From a checkpoint of a small transformer trained on Wikipedia: width 256, normalized queries and keys.
MLP neurons of a small language model. Each row is named by its layer, matrix (up: input weights; down: output weights) and neuron, and shows model dimensions 144-239. Each number is 500 + 50 x the weight over its row's rms, rounded and kept within 0 to 999. Numbers have three digits each.
After each neuron's rows, "fires on" lists the tokens most often at its 100 highest values on Wikipedia text that the model never trained on. A number after a token or word is its count.

L10.up174:509488514630495534488461465483487585526425519454510468491572454495430541501480483657490538524493505377557559414406531473543511539521527544491442530481501516537412470456490593454608560494550563492493545577490566450496449457641518495526479498450547531432527407542588431473541511468463463614
L10.down174:560491440567533465447563487534448544478469563516488523496489503580403510430461569480497418519478500501595511398523508520506473504547564539418532466569606484490550547578492475501482537412479500427517435451414469526581531480507458511461493598411412457528357498519463494494541552429485514488
fires on: "Col" 16, ". " 14, "E" 13, "as" 6, "Time " 5

L5.up406:530328414576502538481531504512549525443536547493534533501414456448526479505562456512482520509520428490536433460454470444595440512455475484553531475467519516487554523436438532520567470472586513540551576545478499563466460430443550602609583491565482562545584443485448447501548535444531430600
L5.down406:549441456581512513566466464550559486500465491499536527423465487427503590482539488518449532414520455435509490467529552459477515560430573510582502484509522548488526462441485478498541447504468529522524499578466454580439437487410535504537504497544507500545599503409466478512521558487583473590
fires on: "is" 50, "dis" 44, "as" 6

L6.up534:466548475512403396427470524533383496469514486482314496504487509536448489443492563474525494501370459396518581536597511433516539550492482504488559528531464529489446510553441536446566498520430533465459537617440544507495538394508459459499535489547496508422519487511552361442528609577589450535
L6.down534:496565403480525449512502503470421559415526459376557441514624524485512485570526552569538448467474489537585428532526467613482489543592486547534545464528575520495493511536395519478484557576523513550472430483489481480523475464568558417442479420487546519493535454401460501541492439539565464421
fires on: "e" 25, "De" 18, "i" 6, "de" 4

L4.up359:447457455546537515421504540524495525522594546445501567494568505474442495474464444513574536528473470454528426520538546387431515444551388517440468620519581517482593488446585492567501490544545546416484493538548496561420533434563523570576557506442482485478497516428437579487514437481474461448
L4.down359:520498422455543456483534436380466502617593556525441473508528422498509481511422482532497526418503573504570588512506472433423527455427454424592469578546531444475543548487556505528527460487474539493486486557459580493503496431508485509528489572414531511498510495475424528490570499446422531413
fires on: ": " 23, "il" 15, "\"" 10, "ing " 8, "tive " 6

L11.up205:514458444439505497477523504420485524531507472494499494410454515611503530395482486530442578540507493555405469470523560443522401596532397448492518620453464519484434525544547477485552549525441496584421493517442462520575547476440463486558559568441589479445561512382489426507602475513468554509
L11.down205:510515592496381476517486556437537498437550394578465507490554461485480472508545469515468505435464586523557471464584450491614572487531450584377569552440471466508476541521509490476550444474445508553434377457510545537440504548614488499480446430522428452482501493527418543377494463543497480480
fires on: "m" 18, "er" 14, "of " 8, "in " 5, "sh" 4, "o" 4

L4.up424:508469449537508448554443402524516448475526465512395467479621492531409528446510441549546611564501472444487606577457444522531435464455426627477548404485585611430476488559493420501407401563510511522538517460467527454502474592445504543519536581520558472397508485548577576467557536480432496493
L4.down424:500480539554527577523498536575558453541507453497415439569522494554597535505533560546512518532497453494531508501468438541528491639418442479466422371497434415457607453534479453509543509551430463521527473571516480514495517463522427431431529461494642476414467513490404552452533450462396600546
fires on: "ound" 21, "elec" 12, "Di" 11, "ul" 11, "di" 9, "ors" 7

L5.up296:503489486559477513584508549449468483561605418435565437527502429512534562566525479551550501504478519508463547512427529524460450548475442390507520537468534466439557583506483511569552561432560582482465509519530543498561467520564506532449502498566562471409506504468450470475424603534400485482
L5.down296:597553533511578488464482527490498504464473490525586494476510483532507458537547522439549413440516513517434404491510454588500485548480538554582423494564541459511496467544536512536505417426450581431492448550407524512485573479561500396508517474457605551476439584546504479471472445449536499495
fires on: "on" 34, "u" 18, "art" 10, "por" 6, "In" 5

L2.up816:485509492526569495525442488495528483525490562471412544482542468499508593493437424504532450489491482519514465502511486458512403443455450470515551608487451475522510517566478512493526528551564563437487441535466444524464461566528533477430480469526455475517586508503391565569539597564410461431
L2.down816:496430508530532582509428561502447510562460631526446573419409505438530420459456446523520477470496515442514474523525467447481497455418488472475531560542458563538520509585505472535518557600540520507563451543558428447544516497528529546447607605512560423602523411492391561544571503563457617449
fires on: "il" 73, "ail" 8, "B" 8

L10.up137:485541475538490491452591488478438391451557527561407573502540414512465446498493491410572474487494536493593533583499532501563504442456485507524557526492425411532511509544574554527538438478433509497407506497497500468547395579478527446489507568473433478547482482471499384634426495609471457491
L10.down137:444512555540439501482480506491441573604501445544564464523587532552538505488498554569446459453518410497404506453564604633534541501557497470567481457495532372542484503473457475517533423590544420547463532413518502522415525461502425519538507565518423537549430524510488534483414512439528596521
fires on: "y" 31, "er" 11, "es" 8, "ro" 7

L5.up658:514445487527457498560542465482531588508489497563376494545420491578513431534554444535499458523567412544540461500479421575488504517530485439557539465458533478488559536443493512518591432447475471417515508511512453482499439518520536537466427467571602494480581462447502492449407549485440434494
L5.down658:593536514453453465481513557513409513490468514507515559453518439432439540461426632433510501442472443478471515489462562445486502576489580506482528510554528557561487500444498515443460407522537481509466531539520494523517489532528450399512547557468486533548493414474511513597621542518594562544
fires on: "==" 46, "dis" 9, "It " 5, "ight " 4, "They " 4

L5.up741:484440475545473495481545408537429466498492525508584485486498531474538513562516414497418470551583491425495513541499405522573482497411514543474512458543560552529514607551481505435481450414493526531526596494556458480513496410606521504528510450475488554347439476491527468504418463476340469530
L5.down741:493504514533447534525469489476453537510494491470447491532414439537529513429535544514496455532456526569513527397490617485513475477463490522499507489485523447509506459563573441471524432579470543448506490473395536430622476452522506508608516557447518482521491476430470447462458553489435508528
fires on: "em" 28, "| " 21, "ex" 11, ". " 8, "as" 6

L4.up23:450480473499497445500455479467456544456464529567554541395496472440475609542481530506461535525552458410579599539477531550459441458561439457511509577453476501525547448501494507508438507435476595511545529434506564517485439578498450573498542482488579516542412496490463522624571540507516476503
L4.down23:488527456480449488516528496485461529440452488419534537478554527441484479502442538412535498574454449499523566468526536447525418567470556435494601544495531570549500413578511522509448500527480607519509532519575455524530528513468471465450474464444472564462484500515425541550480432484475428542
fires on: "ut" 34, "at" 24, "along " 16, "Po" 8, "Mat" 7, "At" 5

L8.up880:498572565505507522501443462555447530486561482413567509414425477451567534529562443486531502532449563471511521476452483519428559491530396528453493524557470504515499423535532571450494492432387531499481492496449543547532514491583518515567506372474457496406393465508479494584551363500547547505
L8.down880:533403515520449479475562470424406510542561491549492539471484490502555539502457591525470439479558478521549546422536418512498486435463472418540421429405595515465466490475529493458474448536484491489498471557486461511566476590522483527551554521466424532495526489523525496526596480491564426505
fires on: "e" 17, "ard " 11, "r" 10, "stri" 9, "y" 8, "aw" 5

L2.up341:509460395538562570475499487520497576541516491503547489508527578459524516455464552522459449502521525542564415457522451590492437556605449482532464473514574448553440533573557505480462459444466432430452539504456528511504530458406451458523511406489604486421437516513586608510512537462438472450
L2.down341:531582498487442443590441499548464549444496431423521463534515471513500413544543460572451581439521460439553508542498490527432485488456568347443514496505500525470532475520476511474461542562546570505496525440556458496456431562537508596563400598462529513563465484475502558563528484369554489464
fires on: ":" 27, "°" 24, "of " 10, "op " 6, "K " 5, "Gre" 4

L8.up482:469571496610509397538641534513488485527496447431534499467484412458499497479469416541499502560516513602508469436527440524532495537547551576519457511480506517483443612550417534421393477498466521553511524533451382444487368634534440472432494454493475454468543476570552519475538403469589482465
L8.down482:453577537524430526422508472565487518494491491503573529533497550494623526469482580474477449537527489479489551474488504477632489495551464520512503412532572439553571574484511470465604539517392532425551500444585531540549497467518422457549481370559520524541479430490444510453466543548585392534
fires on: "H" 14, "A" 14, "T" 14, "O" 13, "C" 6

L2.up199:458433535441528507535583478564510485519450476457517471504353524496461545457429561567591420513413541538476491557482491502391584439537547406525555450405454498509464541484465524620481525545477616564464466499357524550476514496463526446503480550543559419577571486432493447542525433505522513493
L2.down199:474511497449440530551444452496497534547465490554514517469526461463511551475543556501485433425474497565434393452516410457474481588495514538442455423565496476628467404524470543395480467500535437456351505514589591548569469551558517563479558529494476500485552452518568415504536493561533484488
fires on: "sc" 31, "disc" 21, "cr" 6, "ec" 5

L4.up428:511434495488465443547463410486487474498510556485595513517467551551549476577466564520475376447393514577515524503507459565561433524532471547533572456458564516488502558523482427585544484454584377523524520613513519419649542545433457570478432542527523523511492523538584557531467507458561540432
L4.down428:437577532511505513407480506596542533390375522580483460613526491469502533491526504511629382463452492487519559564565500529554506531560488467575500478451500489472556455395549465428486503499560547524597579489524456542460514486539534495580501535531423481495504471592490486491524544380498469497
fires on: "\" " 27, "ft " 14, "m " 12, ") " 9, "W " 8, "km" 4

L4.up621:451508501463472432494595491529509544510528522434513526530560475525462454362488475607457515470514429498448584465529408540483526520483439534555462459533603568502411534422444501567525559437422525444517454436510524527413526576355498509482525552438507544514610521541530466513570480527429484480
L4.down621:474511404420413573538525449481511454487612628570601553508512625433509542537576488513455573489559533482447478517576473514633510383428497483504453517493415458426545551483558440438488396497505508445585472405477495424501493409529476501484488516434484460481496482520484560480423474474477468501
fires on: "1 " 22, "o " 13, "ul" 8, "6" 5, "et " 4

L4.up36:429558525508523335468542451489466469496532527529490492451518506526539542492485492491468556458489416525433550472517505463511552458546436496559601520389388491499509510481395441565525617534484476504544421488561456539451489486451481553437474541491506465498571545481371525448495494484480502447
L4.down36:501592565456541516502419485503591542549555537632477519455427615490488461500494546502517457543498455512435504504520502479500471510484516521500564482524512555564542423475461493520463458411466525431461494486406530461476504441506462498506561532554530547412452451487512421447442443473517584539
fires on: "-" 52, "and " 31, "–" 12, "& " 4

L2.up554:397522546502482474620482506455538529450478438501514572486431524483505507538548481510471448457541594455554488518540530509617435485540518528496450565565515500503513427369516542565472524467484526450506562440480463488531539469549523442483483417538485505384480447517515531518470571531500491386
L2.down554:383449514447524358459460557376560433444432531482468543458497593385534469495486439528459512476475646572485570612495543444515398550499545424469496489543537558512474585488551505541406392464534484458465438483451481493482493445481451499501532506397573536574513448486524451550510532525484549496
fires on: "the" 21, "Te" 19, "te" 13, "bo" 9, "so" 6, "The" 5

L10.up326:539591438503493467436522490539510477530554409474463502474455427478406529503605576427510518479530489511561499523568515439511448507539510509516511510603563601527528496496514454512492514548533614543409520531503598425456502400552443495463499565485477544496485476431609424482542457563500432580
L10.down326:580499456422515526511441554466536569432520348440574445471486488477504444533498522444603570518544535447523574503582641432464574469537517519394601542524523465587527606459532513502444488598495475492458550452431564542478539447469446493476522511532499521553581410478516488541557472547464543499
fires on: "de" 29, "De" 21, "ri" 8, "i" 5, "| " 5, "ni" 4

L5.up667:515515520544476544502466541562544501552525429530485537519491542418445460492442503492568500554450558480413581521556486489492471497468422490458464477572462485551473498423423549466531501535522470496581528434540429552485419478593574482524584503470489461554594428489485416431532527506394499479
L5.down667:443390469482460505488550613562540514443468428527502378423549542477572518447523527543569507509487487576530519468431465572513562556497470484509510441525492556624543521530575444446565509497524499430445360596536566491514573457492507532439557403469474453481430546545515554552617504621544395579
fires on: "and " 19, "at " 12, "in " 11, "a " 8, "ub " 7, "on " 6

L11.up462:445410497466561434487500521449512556616535503487549480547453486577545621450511469472437482479512421456542517474424583516457532475466452512542595499481517543468539481452481382541507583527486503497570572558505493532470553402552476549443540438549530405515573589421441522493475460513494481384
L11.down462:563506561537478494473487433457524476467555514547388533507541445417537472480508477531557435532520560520399437570524412517474461484486494512506569436478520591518454459471582474414551490511479624549474456458468508551426477468576620517451479523549495515488515459538364478451492438552445416519
fires on: "was " 23, "ar" 8, "became " 8, "as" 6, "also " 6, "it" 6

L5.up7:478472426494354428494537555517537481515551466537456452550500436512470482573472528483556505431507376488550496591550542518447504450472556574395456499509463534553417436510441540497540548522530501594508529428525497504586557454568496540525524458514558512559439436451542475516540456514600495444
L5.down7:476492550547447534472544509622516517537543398428488449440429579469548536539484465488428568553508489563387568493566507438571405505571492469357517462482484645553445549458548502491495584391499423537464505509503507491524516393498515540530592484582432460503486500474539450540481550535559463530
fires on: "e" 21, "ne" 16, "ate" 10, "age" 9, "ine" 8, "See " 8

L6.up884:480569363515517473535456495570553510525541472522531486357597539555497479531456538524534603546503532397404441499500434484484447389492448496539493478551508549472562512476537576527539493551410366585493523541560451524522501526496553480614531470573545500572574497435566493500517487514491518448
L6.down884:494542504448500455503408377404527545443445492477512619410509523515504482527423487452549421547483448567617503362543444537531541575472462445547506533508497549521441536492559508437355471475448449466525525509509446482487482500485454547515430556510453482469552499521542459472523474570432522575
fires on: "ally " 39, "ly " 10, "dr" 6, "ually " 5, "ently " 5, "r" 4

L5.up578:504563501455517498490454498447505534482606544373453519510473506497494536453469514379574512472560483497549479460449521466438539542552418436512430534484502558425461608494462457506578525504512569510490590500539602368530503552483562459536488505567569541584495465541462487487520500492473494432
L5.down578:538511594527464446419460450412587479481481464564434523558493479473492470522500498475473489472543516518457463529554487476582512596508486543410554513484522491399456496570456551416498413531568509476408443465468529480443619465514512645459572548504466491465526440557668570477404416549529471527
fires on: "of " 17, ": " 16, "ond" 15, "in " 8, "began " 6, "6 " 5

L6.up677:483522495415495534507497553433500513520453499583522468555492467481494504610476401414472483423508493636500424489433505477512568476614558496515478496395527497531505401509455580527489358500481516532528549477469494475467445509526491494507533479365483595565421451494516442575488599496535522446
L6.down677:470450479450564574488498529596517449456549490470484416532561512531495612516548581537598460516512499489481513499434488577439504508506505483529526485634471473465518475497616437474433554432514471521463583393509457534550507484557526445554455456457509470553524546510552495441461445510447481561
fires on: "was " 15, "and " 12, ", " 11, "as " 10, "ome " 7, "each " 5

L2.up860:477478459543531462508406524555526473556381520503508534505474487537497547530470526508496614450528437438538444532556499440388433449504506536515539567488444495476525553616530493560477502542381500450562532440482467585492504523413530562408406549576480587433473453506504495516497469471498512441
L2.down860:484611539468462522436389504565482474564402517551511496490507436470471520562473502483476434439611537521595582519420452456479439560510491522479453492539470545449513496609504508531555592501508465513462536371527571481477453500580591547522502510526496551468529501565486502500534470576398501451
fires on: "by" 20, "such " 15, "sion" 10, "tor" 9, "= " 8

L6.up301:493419543539536495462455435377543539456497578516472483547381435485516452517488555545451448414492505518572474588447521553522494526511455550565577519566602578435525396457553451511515521428554624520485511485556384483545574544605557472570483493492454479498490580544563642568487471462514537500
L6.down301:484545429499583562468545460555507541430453472491542510550498419477548564550471515517536471502428560462521548551445553422527407531549432528526545488436462500545417539584501511618479480559474494551540507484595491572503327504432490473529454466483480496469618406595424496414557526501552401454
fires on: ") " 27, "y" 8, "il" 7, "' " 6, "W " 5, " " 4

L11.up590:498529522504561444431588482455429453485445480458418506568522541513426501469455415475533490505575575570428549436540552442489492477496473538472528449401501520454541446519488531527578475468462374518552400445500485517471460538506496466530497468483472556518503536405556494459504519573410500473
L11.down590:439530480543485460451506486510442461507482527450527464548544529496589525434430466505469525498483532510492509451439496425494522494508584396487537453566444527522516535395498503505540468605611457562439412478574496471464486477510481541502374571568500505489468482441493563466480583432532484548
fires on: "p" 15, "es" 14, "s" 11, "des" 9, "er" 7

L4.up74:386557559594457513498449499530484545441519534569471566406564538407477489484482502533588577401507512522556546510484389441526470570540514417458524519439570489571516446582489387542565610557579440429505552556576499524416488608470462531518431479474535410474598496477538431516569477512512532461
L4.down74:489546484555461520468488423505514559404516543529555583394444524513449498455514508494562530581495514506466512553440468421563513549510413433571530486452523526493540466525497512503485435516403482462551569456530565537485582535458509467523531505542532587465498499512442519488486442560443526548
fires on: "\n" 20, ", " 18, "-" 13, "ig" 8, "/" 6, "–" 6

L5.up51:526531536471468503475484434439518568568531483457542486540504474397486503532462514443572464402641435454525458523497441571434479471483483519493452603529438513473399531555494514533503589497599591448515512465569470560496505488561470517507516454386549469454527516642536431582464511502485487511
L5.down51:489546551568523533474464542542546501500503466617526512512513577523467468457513528516635470496453482477570618514589466450571415399449364545509487503519446490502518531549524462523527432446475524475549493539556468486523395605489446537547469491463511544526498465508517496564467440496480373492
fires on: "pre" 23, " " 11, "eded " 6, "P " 5, "t" 5

L4.up45:531455518449445530516456552549497457432538495459452496463553522513511504569469493462477558474416456518604454572471512422554504504510478514556448536576564466560473601518512380430552581501558455604448580497445505420479466493534481549569515513470470497485456439499577382481567479469442548486
L4.down45:533464534449505444488476552437448516582542506480511445525441491516370497607488509423442425501578481537462468501590504528454503454516517415466557469450503599477537519483562479466510477456481476586524584458512493514542563418459529483530478442563524496513513437430554426514460586506600452519
fires on: "age" 21, "are" 13, "go" 8, "de" 8, "as" 5, "e" 5

L6.up231:529500454560538479492428492477529496454458470505437479560522521549522466533481518430516583496470486547519545471477522480507554532458444451526478566353531568462413557496511451541480462536465522607576593521550520548535426456499539487490503601483499441435519469585514540543535543404418523487
L6.down231:524493521527498460502435506475534465478434530524433418512395464386604549533573539532487536522501491468509415510565509422455534591483535526568426504444487477512433559519496481527503554538463473498528505513564527667531465514488433387511577504483498453489494514562505507582386448422502504523
fires on: "en" 29, "pos" 12, "s" 11, "5" 10, "4" 7, "ress" 5

L10.up258:524555543563422558529492583563525593479461483559484437482454497500516555616565478492423617463514490402515497492547545532508416545479580461528512596485495471515563516457425438465536462619464432472479388545486494469581456492538486573479484492554511482568523484519482521496465479529560509525
L10.down258:484514530521444550521468523505486502494456433511516498602494533541468526462428515496499405429450490468423472444435494503489497469536497501539505404509436495533485427423543494439635594534595483538578599426496476519556394535515557516537493415432446574428587555540541549380479523446444557452
fires on: ", " 20, "li" 12, "en" 8, "Or" 4, ")." 4, "Rob" 4

L5.up719:462472482579444589536464487543463481540533505507546489486523517565533557463431589539449491568477506446470578542542464511555584472500483459463567527582525350497540553492485496481559543520457527546506517439524506485499484574615466555484526526618387543532624519559475537550465601473530507442
L5.down719:488522438526558539447511510492502522491460548550448424461486497521453446460487526505561577452374382533526486476500557474421428498578561542472454594529520390504375558497463551619525408552491539541558447563444486564492481525560526342483462496531513431469484590511555458503496496489479475478
fires on: "ail" 26, "ub" 8, "man" 7, "0" 6, "art" 6, "on" 5

L10.up189:551375588505531447470438552551504425477507558492414446514452439442491439454471577474461555513546522534513440472428532456424383459457435445486538518482517452455554554521513520482566467512580510471429525526552531525495504567486443535532530518425596497416473577501562499450454554588488418534
L10.down189:506506498446481490429541512481398591509535588518569512509556552523499513556485449594513555492459384475404463507488498516450509521568578539546594476591494482495489582454536578456445465509553489511587532466469455529552462573502473553404467575478573414534551535505476466488551469459459486494
fires on: "uk" 20, "ug" 8, "more " 7, "k" 7, "sk" 5, "inter" 5

L4.up247:543529507539521418506552515438469521511584545504447620471615470405465525512492494453472557552409546436477545549492535498539492464443414491490416509517490516497621505568451576411467524468502467447490511550480493517445535553520532457483627455483415472484523538493496469355526480464500428424
L4.down247:494467520482485486541478542520575458528493505561505463422494501504436517372487600586517485548552464531473560547543475537468530520511436573511479521471503480592519425444524457494474474442624468496460427613548540507539525499401477476426484434534496451440481537485375458472541548621368499577
fires on: "on " 23, "at " 20, "in " 17, "and " 15, "or " 7, "where " 4

L6.up742:510523531436480550466538510478517528481569488515489567477499503487447452484526426506571539463480566529516442441400600618534529553547546497478478525424468493487437520580518452506502459596470569453467495466497522528553515488457610564549456481406545555584513472512504478487474506450613459431
L6.down742:426424511518456545490567544551573450538460523513496480504553460575490514486534463596522490543508613544491487556497610515508456494565504511503494552526425448511504542441455446566453521575440466529532529547470497520613516452489616480537488443471602537476558397415463533473607474508525387446
fires on: "However" 21, ", " 18, "though " 10, "but " 10, "and " 7, "II" 6

L2.up780:412562517494489487549522586435492522528526539471424496488518525453456496542486671558585583464511430524483494531465481590535510453473575494481457535539466457590505422495413491559408511488544542456539447390462504578580492513432511496497445503480505338528570540522438444500499408525435523514
L2.down780:473535541492580483554425455466537500499497496517510482479516467552455575636478497450439536472442462480551445542469538574468511512480509481580442465501514404515397475460523614525446513480487440639521489469369529508446505515470443578441540520498520438493476582512530466520483528532576511573
fires on: "enc" 26, "tiv" 21, "anc" 19, "inv" 7, "gre" 7, "lev" 5

L2.up559:567475501451465489455414508472445461504523580515510454497507553519561541456457445498402540414532505515610414505359601453523514539499438407426508586511468467513576509515432537457516509468398516401568469444542476540468462484458451530504582492504520536472459496468539458518515437564486530496
L2.down559:492541515520486544508408403514433451555434507492539476462488584586439481427518453481489446458576505457544523483466559486601501533452617543481429434491497497509448495515536509464613556485548460505520530381494491567499439537467513477557556480510492489508532611502594447588554429476588555561
fires on: "= " 20, "both " 16, "by" 15, "the " 15, "between " 13

L6.up236:544498540479613533403548425549463519494498511465644541575461459528609452382507499491504508387459472631439557493506544515418579466426466482507563474443449518539465530592488476485463508507577411476519509467489468451581507464485492557469546516575497518547423433464421421515516446415504463487
L6.down236:423535508495459578465513561465576478499537572418510489499413482529499499497473596395578514508442568537552443434410442554407523554505483453459551591520522495425528500420530518510455410501548445488508544441563443597434494512468439487425505474504464449460569407492532515514560455598539560572
fires on: "ad" 30, "un" 11, "'" 9, "air" 7, "od" 6, "ton" 4

L10.up541:552421430535464507435472611500582592556560568471494511544502554492551510484518355514443516492494503524515506431454571528593491469418487547557512560463481531513454524476414485448415471467477512436519537548481527564548572516586506457412474566567561506534473493444455577520477450534507515453
L10.down541:478473403470515423503436428513460493522470465452537468458508517479608497513498541522550474515547475433507466475502486562524487423424470422443454471555531445538513456392487594569523534432422519526498427474421558528564489486456487530507584430496505535513469429561601503499494536558491459459
fires on: "re" 52, "co" 11, "ex" 8, "oc" 6, "u" 4, "ur" 4

L11.up870:499552486476508486500472478423467557479502492449509565468547501547543450444539564507479473500557572550496524515516440551457521483591656503575461493460411479421507529491478537511553566483510467428501511429564409646499506512547486474613502581484451393499450472537458557511554449567456522543
L11.down870:432537609489419610519498431482518502503527671436537427504544544437518558532566483534617487508480469517462565496434465580405537462439501525428504500508457451447489482452481484534467493449512591450367515452524522541550559593430486467435540478529501566570432472459571502513391501392477496452
fires on: "G" 28, "g" 14, "s" 8, "og" 6, "198" 4, "." 4

L2.up684:541603603578578407510454490441481550504500572533482420556544555511551447583508539516518498568438454519482485581475465491556492547504371559529547425450570554533434557493471445443473537460500442521440494547419496523555542460507588563420480591536481489405504513467495629430441506520498464537
L2.down684:558640504542446517526488432463504507543530498475478557394508465506502510504621502497445551450529433513483508607490492595433488502519509551584522498543582456494533489444493405521478528534585442532389542546448550512501511466531503530394411510493475443446569567449378546483531546538364444445
fires on: "uc" 19, "with" 14, "ren" 8, "till " 8, "L " 6, "non" 6

L6.up616:532542440532468530518519480515462535476517495441484537517618486513488487517477452563485553487470396445534472449460490503567470440501568497445476457420399518519507507526427470337527424522549590523464453404370518557526508538519404541413467477645446480548486518500499525399466450510525514464
L6.down616:484395473578567503465426501511567572438517527429512514454467531535492461466498478478482490542504515511600519497456560532509475571552435503561440518624482536407489573479423532483439493430463440579489498584508521534522488446587629502553546522433481513433523448538546478556507554479523567449
fires on: "min" 16, "Min" 12, "all" 9, "re" 6, "0" 6, "ov" 5

L11.up302:559513635564436522492408466470386485520507493530542529516586545586445496500462469498478562518447516465504570508510536429456530547537364520486525465473539557494457596525478538519470560520561486560409514522424513491541467517506562473521632525538542558467549486454505449481487447537513508542
L11.down302:505521479578538526454565506439470454522529487488475510453525478496586510542490495402502466442407549458474488623581518440502528519389588570502503508536557420502555569463477568467507512349493417464557461401391439543531468500456502521454455374520465510583537546480497379498458525555531424548
fires on: "ab" 13, "t" 11, "de" 11, "re" 10, "ob" 7, "sm" 5

L11.up879:584450421521514500661591485549542642477553553558460411486467430530527476628391467459520528514494564537486421485474449505515451514438441530480527492541479518575431563498505517525414466504481509443438445535491472554470571453491516525401480547542614475535445522499518581530453454456521460488
L11.down879:508557466497426488530485486529541491553418656519538396477445487478491514437612564449504449538494575447543440449462523413552527479433448551466513500530533508501510539448414516523465505449481524540435516511480508509563480506505516393500524454536446511446486503548474422411458422456516518599
fires on: "re" 30, "in" 20, "not " 10, "u" 8, "could " 6, "and " 5

L11.up863:507573476406462452548563428500535554496495504514446475527533591508491505534560458541440528534491517562444441507500593519511554495594477443416545499462427480436449558458441438451448455528422452498521455474423523484496558381405508519556541531511470522418548522490542563635382509474503523539
L11.down863:480536550499479582471487514489508460442518404548557573528520399452570504520460492499523456402525469492456485507500474440590523448597549526441511563585467508511464522539519618460532522497543591510491576422525462523512489510506485514460470467504425473494384532503490435453536551474525443503
fires on: "| " 22, "in " 16, "and " 9, "of " 9

L4.up95:549423491480436552577459542438394561510533519507536515432534503504546492560518537578496434518561515497545419543530550521522527494430512447447545494443465470469628537441541506502486517496567401490515540572497524506466536436524425551549523513520452446422548484488575473646541419460459443473
L4.down95:538395543524460501512469519625578439445443451463485494534402490514503512450574457357515441491447469503446466467560522475548477531513477527529453481407424504632509425441454547640498456580483513461466454535498551522410542527512501472552433538510496531544425545398487437427519586590493501564
fires on: "o " 25, "ou" 8, "os" 6, "as" 5, "o" 5, "a" 5

L8.up162:504525554467523468622521397507471527519641596493491543472498626420517500517418418521507456470431471455477447501564606484491451482510490482503478477445396504575487476493493526523482399436486540414464432473478570492492440592435519483509547408462480492533542523513522474466430514518541477546
L8.down162:532452435545453490364529570429477558522470499432445521580529476545496522581532496530516460544423527609485535465591509515507498519522478512484442560471549506405482479426578445560478528537596509542516534529517436442514562558440516496607543433453524593466484503436508492468549499457562535404
fires on: "-" 42, "and " 18, "e" 11, "or " 9, ", " 6

L2.up705:442574540511538453571449489454540488548502545464446500478527492547625511441447446599534533493518526436472393512574451567559559497515522445569510506511398359451419547489391521566487591438497513508486501468589428559531440575506508475503452436353513372472457463482483467440497545476533508551
L2.down705:453456476505566448579453499600565488577501566424600554518532554508515528478455491459558450477486424543539576430483424492509501417579494538491502492510457553481554464532609584573512514463491446445460600518482506503502528571596580488490617507495552482552433505492534440471505533604434459534
fires on: "g" 23, "og" 16, "ag" 16, "G" 11, "beg" 8, "V" 8

L5.up105:491526509498476576522567480451577482546532558487583530491470560486523389477487581460590455537490474462476519515530470518548514588584448457522509491478433466401504558422519459443420495479504419496574481502558454508413438489487608534444536487452425642521470515513556589420400422489478536471
L5.down105:495517505510574515484464543496563429512492623484427548521473589537430512452529522474523538571542539450566477537447509533507495483444573491467553452533470500480481474500399517475528603604635490497562508511534478498487543460621472517514388473395486542511619480575420517490499526545506508418
fires on: "and" 21, "ent" 19, "show" 7, "test" 7

L11.up116:552472465520410473524496494661473386524521582526489430472525532463449484539511461499519595559517458511474466582413470481474559509487507406493442564475442475472496521522521517484533426521512404488507555444582470444506420465576483463483431579492580501520522528517600537554539412479501441458
L11.down116:491370534500509454468484525482502490484548487454526516572523483515543538512619496549422458529497529457442538401414454486507547503490490487496501534488521499574506468511498493629609523624438572488451527456539406574567426424582502525431454379455503550530521537541420504462564503539460486450
fires on: "d" 20, "Al" 15, "l" 14, "f" 8

L10.up692:487495520565464533411536471446470378422542534480492417482489464532561548454481550402411527500393480529539505509519484522403540531520524510541514523522623446541521529566520365522545479409524519469548428410489532523488509481528429491578461524501506444363434526544573469536513391474450415529
L10.down692:571559474427516432469508573514555531547477496431440490473512589513485470625497487591494493452532434491418545553446530475430531408470462447427457488474491526460514505452457396523489435511553435470456569548504521523557507493437557550537437463491587456463495447485522466483529510422566548481
fires on: "," 45, "tiv" 6, ":" 4

L2.up803:523530607428535516509467456458557495499470560520559555482496465495405560538525320458435522446509575492548467513498537522524390449540444583504499560507503520488510490481492543533580581452610491500531474451429611502490547441533529498515555524530572527487446520462493522482481512558408509395
L2.down803:485504548563479579539490458428518422537511570572500472561524449484577545568551506510508480510452545419506569502470493510528422530511477407445524537541547492526458534579613596369520394512473527495437478567484450546479453460519461542490485421489500439470507383551461467508596520450514458512
fires on: "te" 32, "old " 9, "both " 7, "so" 7, "1" 6

L2.up64:464520458522446481493433341468560528485475508508499519497512459509536438457454508538493539390604419538404491532441548542427489543497559451527535520381492545569549496484562494520548441417519476562476517559530490515513513661505464478527517478500530539522461431488624504545475495538471534490
L2.down64:477505499429414429535560574512477471364513516520519530565448583476532548466548419490542476574466556530560492528523558548557554440519547482546375542571548456463430489552494423467470473557509456469542475423468541499489475479456545586469540423540483540481495530451464576492565502499534559435
fires on: "inter" 39, "high" 12, "ian" 10, "comp" 10, "." 9, "oci" 7